From a checkpoint of a small transformer trained on Wikipedia.
Size: 9 layers, 5 heads of 64, MLP 1280 GELU, vocabulary 16350, 16.5M parameters.
Architecture: learned positions, tied embeddings.
MLP neurons of a small language model. Each row is named by its layer, matrix (up: input weights) and neuron, and shows model dimensions 32-127. Each number is 128 + 24 x the weight over its row's rms, rounded and kept within 0 to 255. Numbers have three digits each.
Before each neuron's rows, "fires after" lists the tokens most often just before its 100 highest values on Wikipedia text that the model never trained on.

fires after: " |"
L3.up1189:123118052119110085116136112120160144137127131133130134164132132101146128077161109084110154134081108137164137092146132152125126107153093122086120130116179113164114122151126130100149074159133154107127144130147107131133102142151140108106139104132131158130167117142125096151100126097106151126

fires after: " (", ".", "|", ":", "-"
L2.up188:117110142145136109144130126111080149126158133118145153161124135118165090111179098143140087138165109081190125124164146105085090134117105129114122109091128173161105142123108114170113115147129138137147172120133137115142125110071073104126107142114178156157146114083135148142115168122068161125

fires after: "|", " |"
L2.up1009:149105102111101147097115162131116117130165110137074103104157123092087152106155128110116133153096133137169133131106140141090106091109119132088119130157116086169132102124142125155126131091144078139094174135148153092161101163184085114129105111138161105102149089123126157130113177125164093130

fires after: " |", " in", " at", ";", " T"
L3.up1244:126116102114107132112164109147150137121123142097092090105144140117128118104157143133125120205146131100103093152156182127127147120130140125129102125134099107130101087132120125144170131158139120184111112137149079090104112143147105159109140131144139097082110111123152141120123129138110120136

fires after: "\n", "|---|---|---|---|---|", " there", "There", " There"
L3.up990:141120091188060117112163151085104142130121149109180162137134085152090126129172111131139146105090123099138121138130149126101140140121100090133123119104098107115082141119108123112134135159118131128129151090135159119128098161130113119135105109169148139141174108099110147115084129126163158100

fires after: "==", "Early"
L3.up413:129115130137131187112158125141162121166091118107111136105082132099143110105152122121097132142113131107124136146147116139086145139139068130101169126083125145114151140065098053117129125147139093169100110115099153125103106127135134122133097116147111132134134138137119116124141118071142114122

fires after: " |", "P", "°", "″", "W", "-"
L2.up373:122126129144074123156107120117127131173091128088114139137153124124134109106157128180109143152106132079128122155127100103133158110126111125100145138133091100116145127091169117091175121135133162148151145144135114112104147090144146149127154126159133148131148101118175110159135161128130122102

fires after: " |", " or", " x", " a", " the"
L3.up367:069104164112130093092086135121143109148135154139100111121124132087111148128160149087089108076113128133139084138102090125079108106093113137124112122133104109117143090100094158150116104163099097125110101110116133190153140161087164162139152122134186120137131111141126098124134143169116109139

fires after: " (", "–", "-", "\n", "|"
L2.up978:162108144144112104149169108140128133135122144148138175140128124117128107123162096131098105099125120150177095114166137118083156136131119156151135124052121106153122114099126109147143091173108140134128208076120132190145166134080121115139128090110126155164126128135121149131116155102090113115

fires after: " U", " No", " D", " 0", " non"
L3.up1134:103112075139173165131181134144163135096111144104096142138153140154117121111155106112120147122139148147133108145162134122083146123144149124103137135114118174111149132115128142088105143105114093153134119098104138146140163093150106113161112165124103097151101100125148143118100148128154124091

fires after: " |", "|", "-", " Running", "\n"
L2.up1054:114125083155143158147119155094105135129094163086118128108149137145134122123148147073141086120116110106143125128150135117100129134140086113115078123119120097153128045129126087130129122108136136120127102138116094096134126098133102146122133125138128116135153124114086114176147159120129157123